Part of a small language model's weights: 172M parameters, 1267M tokens.
MLP neurons of a small language model. Each row is named by its layer, matrix (gate and up: input weights) and neuron, and shows model dimensions 272-527. Each number is 128 + 32 x the weight over its row's rms, rounded and kept within 0 to 255. Numbers have three digits each. A neuron's up and down rows have the sign that makes its largest values positive.
After each neuron's rows, "fires on" lists the tokens most often at its 100 highest values on Wikipedia text that the model never trained on. A number after a token or word is its count.

L4.gate2315:099158140136170149097144105183141130150119127128143083126144137128144137112087138086147116144156104103126167082092135126171087090149150128099036112103162150093087090103079127118102112141163149110131156146122128107129136101132117149083113188157111075172120171086084108146052154118091147145122204136108114158150109100112138135050126150120034134191121177061141109175209135101118124160159097178061136128047089135168152125156143086164131085105095115172097177164141129114186097124097067120120170107120113124148174128115124062162145084167238119112153131094158135145145198140108076167154118174151113163110063130096160142113176110073153152162098134070214103084145075077104103140078086102087123154124179122114165106160202121115117106121110079114120097160125133175109156151170099
L4.up2315:156166100191143074070100132150120154115150166139130162158173155147085136116118160130148179171143146147168191065159076098162101171122124108134089077136149183102141087175150170092135136175125088103148129133216104118144105125127129128114141114158093085110096141118119083092105118113050144157147172074117128126133167056128137140140103122058142168119097111164187092067172135125086176105095125086154140115136068115075143147100146118094142114149126095113152177142145117111117139141163087068098155117112173117160097175142132125147156102159140088091172142103052113140124177133177069105107155148144082125144096114158164147143172129093137175157175153109129075138154189119047092162153151118092140091124163158137113127147157152130105109129170112168121175162147064123092091124121135
fires on: " by" 38, " three" 8, " two" 7, "é" 7

L4.gate2859:129189161115124139158126163125125145148152113064108156084089157148117139095174101185142175110106120125140178154179172141151126180157131142139138085086165135142175094109129139129113176089105134216095034099161220164171162133091119087134172075105139129164165149138050115089127142111113116098128104101125162118188113151169094136160130135104134122133091118056174158133095117120110180153142106107104106146104156113128079109166158157152046126108158180076149117157123140139072121146188190117133110149100142144099179118161159072144139108161181177111157163158129104096107079136137127118120111086155160093135069158104096124046132112154111136128153070108140116129104105176074140089040113110125181091140127058112055144102129140179120164121187149101156105124095127138090129136089142
L4.up2859:167074097085165165162120118130076112135143141143071150149151072180084174138115139087142092136135164096125132138122131093139105153108105092106153131154140104154157099134115090157161130126131147166126145110152060131123099100173157141149117151121161065125112065063162112155151173164131160089155103091171104123176122097171124076076145128082170112150159060158126084161092168144162145112156111159067109125141134099130171087154116171110081116048149117156129159166059167129147086153138143134084116148165126144116168135126154147203152163120186114111099173163134158090159128121141098170082139135115142095116154154148112102169141104090214176138159122128187102078114148138153153143144167092116156141112178157104153141072110114105095185117162153181108120099114157105115112062103122
fires on: ";" 19, " but" 15, " however" 14, "." 13, " |" 10, ":" 6

L4.gate111:069120189127094144126095106124177105139170138145114146141079141214153143086181131115119092139089104114116123168066143162168162091095187060068136045099179056147140128136130127171155135108143095188126129122082151101108103112103117106154087149097103118134091077095080114116145155067086161095108137144113057124140074115086159098101128123093080171191116142124133139122145135098142174134160095135098126191103141121182127062171154107119088148181160123076120097168139090167112066124169092085133148121088149118168145122183123089152121138136158153085114136161157120197123095156046082085099187088142121136065091121098144152165066070124104152121114072103137145131131122160134114142145124125156123132116134096097111088139154193074132132065116157089144108137052148146095085085132147
L4.up111:091170055202126097198100146151115103151109150172170146131086142099131147083113139095141108181091157093161103137065139124122108142112079067115077165132105143082099175126194028152152156123148115088126117172099213098095157143065110119138153111158118109132210103124133118134177112150086149168071127138113150116083123102092161182161137109167029058132166166171136154162143142098189094136168196154142069103120183170129135144133105124154155114109062115180139116122096172145151137136163072151146118104103172123187159130153104199127157130133082131078140178112088178155122152158164146141182111109175188051113112149147169196147149102113118099110139137090079111186139189155104136127136151068140116126132164164122145174126152158161110125167133097140119146085175064116148160116153131
fires on: "." 28, " and" 13, "," 13, " |" 7, " Year" 6, " The" 5

L4.gate3246:092108129126189088126147148158212146113099126107094108086168158158118126188133205086097141101132132122107127088101147117166150061113085102120138148115172150117090121093138074175057107143139178151133074179179129099170133082127081115130078136101159092113142141099093131167120145138162169125122072120139123164101172170189176187144144147127101152135123113149119150145130146148142052093091145119138090097128144114115153129099124124173078145123143097109091103133066143150142136140110099145106129162124130102105177179122173124139223135151076129120084104156122120067148101206113088073135116139176127150142118181112118134122109104090104133087180127092149120114146138163103104134133117064142187092114174123114140077137137095112112078149149150103109094121144075169092170071121141
L4.up3246:093137127169188114152158120158090181110157129119082178120120111117149152113162120133148182075129081127094141073098125120135188148099130150129122147143130096106065170105085093151122141162123159109120105133127080104182154125195151131143069133121128112103072121145126111158146111168134176176091117119148137167129147110148164143189108109101120113148110129109151137135117121151122088146039161128115091081142174175127131162117180121167124062117187139105107132122090196181104136070186084081101155151135087161151149153108121136199127114146144165187091155163113099154081096157165106107162088064146126169134126189084138152075144094178156088113119131110148165096140111182141167189112117094141119095122087053135082119093104120076073216144168178088134137135095155150090129181176109
fires on: " as" 23, " into" 13, " be" 11, " to" 10, " among" 9

L4.gate1029:110080168157062114125116068157121045108153142137119129096097106176136173148180131155074136121133043059088148161067083121140092130062127122076131150157135149109167169138167152121114146104093159129114133160112118125146143121092083140138120147146144069109178093077105140104121113126094109107170105108224126119145132075142187142101131104131102080129102138175081111128140160160182173151146116152189128115183130114158063100108188110143095096161112120116133108094172144124127082125179140079108066145111089104131194100133144119090158151152148166071081217090150077182108092133112158143141139141127178148138128135146129118081146109123080128129125142151056151109091092098069129099093109129183095073183160088108067093173148162119089159097148156140152155095092183120101184127096095
L4.up1029:171081145140107098115094070083124164177138157097177119134116168150117116101145115107129157127116077101094076136137142132127064181085144153105147130176155068081087152164132147094133152080146119106111161085138196151108162130105140158110114165152105149153079101126113192117103117122134150089119097148111159188114061140115124132132135082122099180159119161130076144144107108085176189160166101167112105148165104075127135147105189093143138114138125113137167112145160202143117143155091185113110093095156138123154153102156133150068157123113122107128089091113202116169150119074154137117164136137092162150121136108103085148121104082144132126152162124178121150143161109127163124123081104053168115188105135136171130119139157097145103108156112117103174060133168138080080157142145123
fires on: "," 32, " and" 17, " while" 10, "'s" 10, "s" 9, " to" 4

L4.gate2949:098073089104063151127141052117157162115052132088163064118123097061145146156124109062150133147140089165126126125110073156108192101142085098138101153192141082117159139063096114132082130129134124155160183068114102083094146111173178156125131076154155150206119102096137127132148099112126109094138142135141153151067074157152143088104159178154092171178135187135107120105135131133099212175138109159060136144142098129135111153081110095097150171173151127108187174136091115132167105131114124128129142148125113125128136193084104126137132086127125131163178052102144161202100107171120104143145155085173123141137171125125139173098102113115173124097148145085147053107141135103162119141118108058126101119115175153102161066161129184142149115137093102091100109114106120156067147187153177
L4.up2949:128126111130148105100145140109061107137115127130151119120120183101123133203107188119151175177132120098161109086172158163127139147158144112139134169139126129091092122134122130156140107079134103064095112151112125137144099100093109114082080154106123179121119123115149058171166130110112128124132133116133186116097133120125086159097134099128112098154068127058140094116127149124111094126124106133188144132154155112096083143123167037098127134156158136106091143106094138181121140127095140107120094098107117111131152179126093171155246106069194059183075149147137124198122101112183066120096121175069119136080161138080065143112116126110119088168105179119094105124136161140127154153130077105156081093143160132102098103168142144173098128117187162125134127130207171152101129129111121
fires on: " and" 26, " two" 20, "-" 8, " three" 4

L4.gate1236:086128143084114120112086140073103116084111126144097086092117096107128128124115195144120145118116207100072111166108133120153100173118122172110083114129098109127111145136145113137145111129129151141104099088121136120133133126134144188069141146068151172137144137188157103144107127123118098131158116136130086145127125062167144099083105114148058101110126136170138116170114179132126085150088150163101081121131091143143116124137177157165089162099118131166183103137175117103104131097189161153117140157142129111157073085116118176092176134118144131073113160106066156074119144111103162087115107102130140112163123121183060115138203154118090169131127089142138041149149168117161106139150147098147139096106089188143119150096090104072153145049121073156193168078039134124110128177116143
L4.up1236:058163194171119131088136131221082160114141172093151105153144178148141082138168160142141141141111150158051087130121129139145147164100123142100145129061098113187066115127157156138153100094110212108146186117114077071122143156087136137113053120184130109135109095192119165100138157163154121158153122117183177100120114084082121100126137129144183107095165133161129098144084152101100189122059121137102102169125113128151159060197106176105122143081095138140085128131119086171121088131156083063089139129069136155114086132177140152114121120156145120179133129114157200098123142144130115183141135174099159081169104081134153136067094137153131089141117095143098104124112094187097113153156187095113092125151053133144147147151112107092082112170165094153126142090111124148175124182152077
fires on: "." 37, " m" 11, ":" 5, " to" 5, " years" 4

L4.gate1093:089174093119171114101116127085129189125071168202101090163127169143099130127197144119181179039109139120127112192151129116192189149100123138105116147155074098086150141209039168151196109108123088082129075129110144097127134132170087145079144087119157163123132115115089141160157097080094161142133112101156072095164099114114085119066113104108128078191142134152112120109045160139158132172132123083155130135112108143154112131130156130117073116155131176170141136096088062162121144098138118097168141128136159201110083124129180163154158121104167149100149126154091104129056072183140125171120158094141105159157105147136165178103150123072128187116123135137132126124138115196136078083123082165180127069144110105120142112134130115114130133111118127183161117081102172139096116132176157
L4.up1093:194133155167132173114147103084144148077115142155083162147141132100110153150143147089123136088079128123126149080174148109124112105119101088097133147138149155095144122067132117141129126110105129138142121054116114108083132193158093142117194119157133137159132076141128151128223137186150162162163186130137151148165092181118092087035116191136181171075119098093108164176168144134127144124081166101139066128148146113183166111172067107102112131142144190134182160113157150161139087133137132132137107069169147150097133130131118168155135079065158107142145098164131102088148149114127091097089132120076151080182165106093127128179082098105109088095155140156171118090110090152082119097146119126157089142134121102164158112136112130121115131136075118178135166103107130098099097090151145
fires on: "." 47, " later" 5, " (" 4

L4.gate2748:072072182176117105176127095110135116117131118115125182128141147105122097153170107176121126128080108133149140117146092188180136154182135180099103094130155068085148133142127142100095206105151095154090129167132166134152104132131149096138119079118122089094156127144189053152095079055099193147151074066097128194144139116150109110164138139075064156125075130108077154096097154085175147128211167121175145119071121144137143161116170119136108085151160163139111163099166111085153102123145084111076120149180124096144153076120095115126141104166132127086104120126106138131111094109152168082163166146148157100101082140125096161156186149115106102101122077094152161125113125153083119061086151083176102071081176146132107134172138145048147123082148141118158135148092118094105185161145123
L4.up2748:188135154160080108170097133152175142127095114103141167096168118147174148091121147180135158156161205128170073115135192079118122092107118101160127138131138125150093062150129088110097131099087125131113102084128151134070111133175101142162183134127106118180077079172103096168075126135184061097116138162196175156139163145125204107165105148102148160121164081113117148068112181060095121097163072124126161164126103141163101139137106147111103146148146134086091160117119156079110128128089083149071135099155080114070102118138098166153110156104158115143138151130116135138174108109144147168118104140173119087110142168146119167160134160104181165151132098150136134159156139112067170164082111158101086142172162118122131072152197165157120178132135132094157105095100099204139111126117190
fires on: "–" 31, "I" 10, "il" 8, "R" 6, "ī" 4

L4.gate1125:070107172190077170196083104139137126148149114119119109142131170150107173126138157180120095077172131111092094182162118115141149125105099116128178128159164137098098143114140151142150160136090140145097115157217124108187137148133108149108196190127112113089122137150171066200132116150081136159096056157158198143061138111079156084176118173103148082174091220155098098108135136187116110165068116097130076083108104135164113181105128128151147139095126120110104127151059142128131138093164122178104128131116105129143135116086176115101110125165092176141155134127132117154174124197148118162160117159147140109180106151143151140130138145109082108143099092162146100087138122129045149113077133180143154116144122086151151098159160153109083114159162150088160128118131118131167147127144105
L4.up1125:150110113207137145081072145079111126156176127137124222111120117105118111134153130132083160138150148120115104143180146200151141175148085175163096136069183152101165109162100124152139143139126110111153150117165159130093086138143124192138183149073208165109127077084139200120104088111060206077097132084163208149151115144098130168152148167181166177161131134102140183160112126137139122106138108106133131114098145083113142089121167105196193119102135098194102140170130128174188167128121151096077135057123085114189143149158169150091154086208129133097066144151127172156142145110123128099076139099071203191137248118133082100141171145106121107134111116130074100113103121156178174088134162113155109158104177101163153140152114159124123114113112135104111149146122096129121164162118154
fires on: " and" 55, "s" 5, " while" 4, " retaliation" 4

L4.gate1987:105086125104070073075184118119115152111139136215128130112118163115130190108181127108134076123128171095156111127117097154135067102073088078159162083158103148177115079103146123119145065082170125140071070090181130077086133119196116143123160124087197138110120134142124190152156137102104115135075149152147109092142113075146040170078123126157121115123140172102181119141124178151165127117120123120115060108202177161121176177217142155145155062102095072114111140100096064111112061171157168167091137157086176184114106103112117147167161177121115159143150143129184103151077113123158121156168124167133076086150114140148171098129136124133087188151135190133165064112138141114075145124115148129100097198115111100140127148145124111127129132122156079190101151096118129104139129109138156
L4.up1987:116075112170124118129136176096129145150145121094128154123145142106117141128184083096114131085133128137135099120148138127101151163121078126143154140098066129115129095137156140151203107137118087154069104180195158106080142177157170129159130135120069152146080119127083135118146156077068113121113152149114095147096176110122072182077139176138187146126135071094131162162159104143105072098139088164073155166090134138111120099194136125191129130136135114139144131142078128139095135116142091127160159142080111108134110117127126103118062082128142179093156053141134135133103164160163127136091165147075133045184189130218096142181153090104094218073139137140115088145105115127120110069155126166139113110139117090129123132145145093225156083092065097129061182095120102181111060152132154
fires on: "." 18, "–" 8, " Party" 8, " coach" 7, " played" 5, "'s" 5

L4.gate2383:122091067181074108148140147083151115150158088159131164111084150080090172095140115111109167094096156082135114135087165146100075168194132095103141162145140104061127129152135145091128076091138150163126173090088191139147143127109102137125132098095106077108178181172147063121116117132144120097146131109137125076128129106161147180060118152125159121121072161132142164091136141127128129102138174166128080106134151109123110124103104143197116136157139110121099163106145085123137140124138117079085121117119114125138151171110237102095093104180087165088085105144153132123127102112106126088120119095067140137148122186160119091084146108116092141116151084113145085200155117125085066113105142094188127054108177118074101171155135121133100148160122128144174104080151125110172149162091146
L4.up2383:131103116131117140093125138146134143121076135148072118113146100093126142139152043075142102113141140076149074112118095146041147157173129084113127186119142161092095167134131111120144137186157120155146145088153143119103111168089103165094102126112155139170119127193147159117082119102145104130142127168138093168089133164111108128102142133083200165125196103125139142068151123104154155159119140128112116146096187065115095103119127102134180125090152142104114174087134085119081125163112168102122038121166168147148137088127168143052159127143103138143162103176128099109155139097134182123130107094080155107218127132185128132093169189167034108138078069118126114137148086084139106144142136097106133119077113130104107116094049101151151139073091158116150163136153111115187095135040136
fires on: "-" 16, " U" 12, " and" 12, "s" 11, " Jan" 6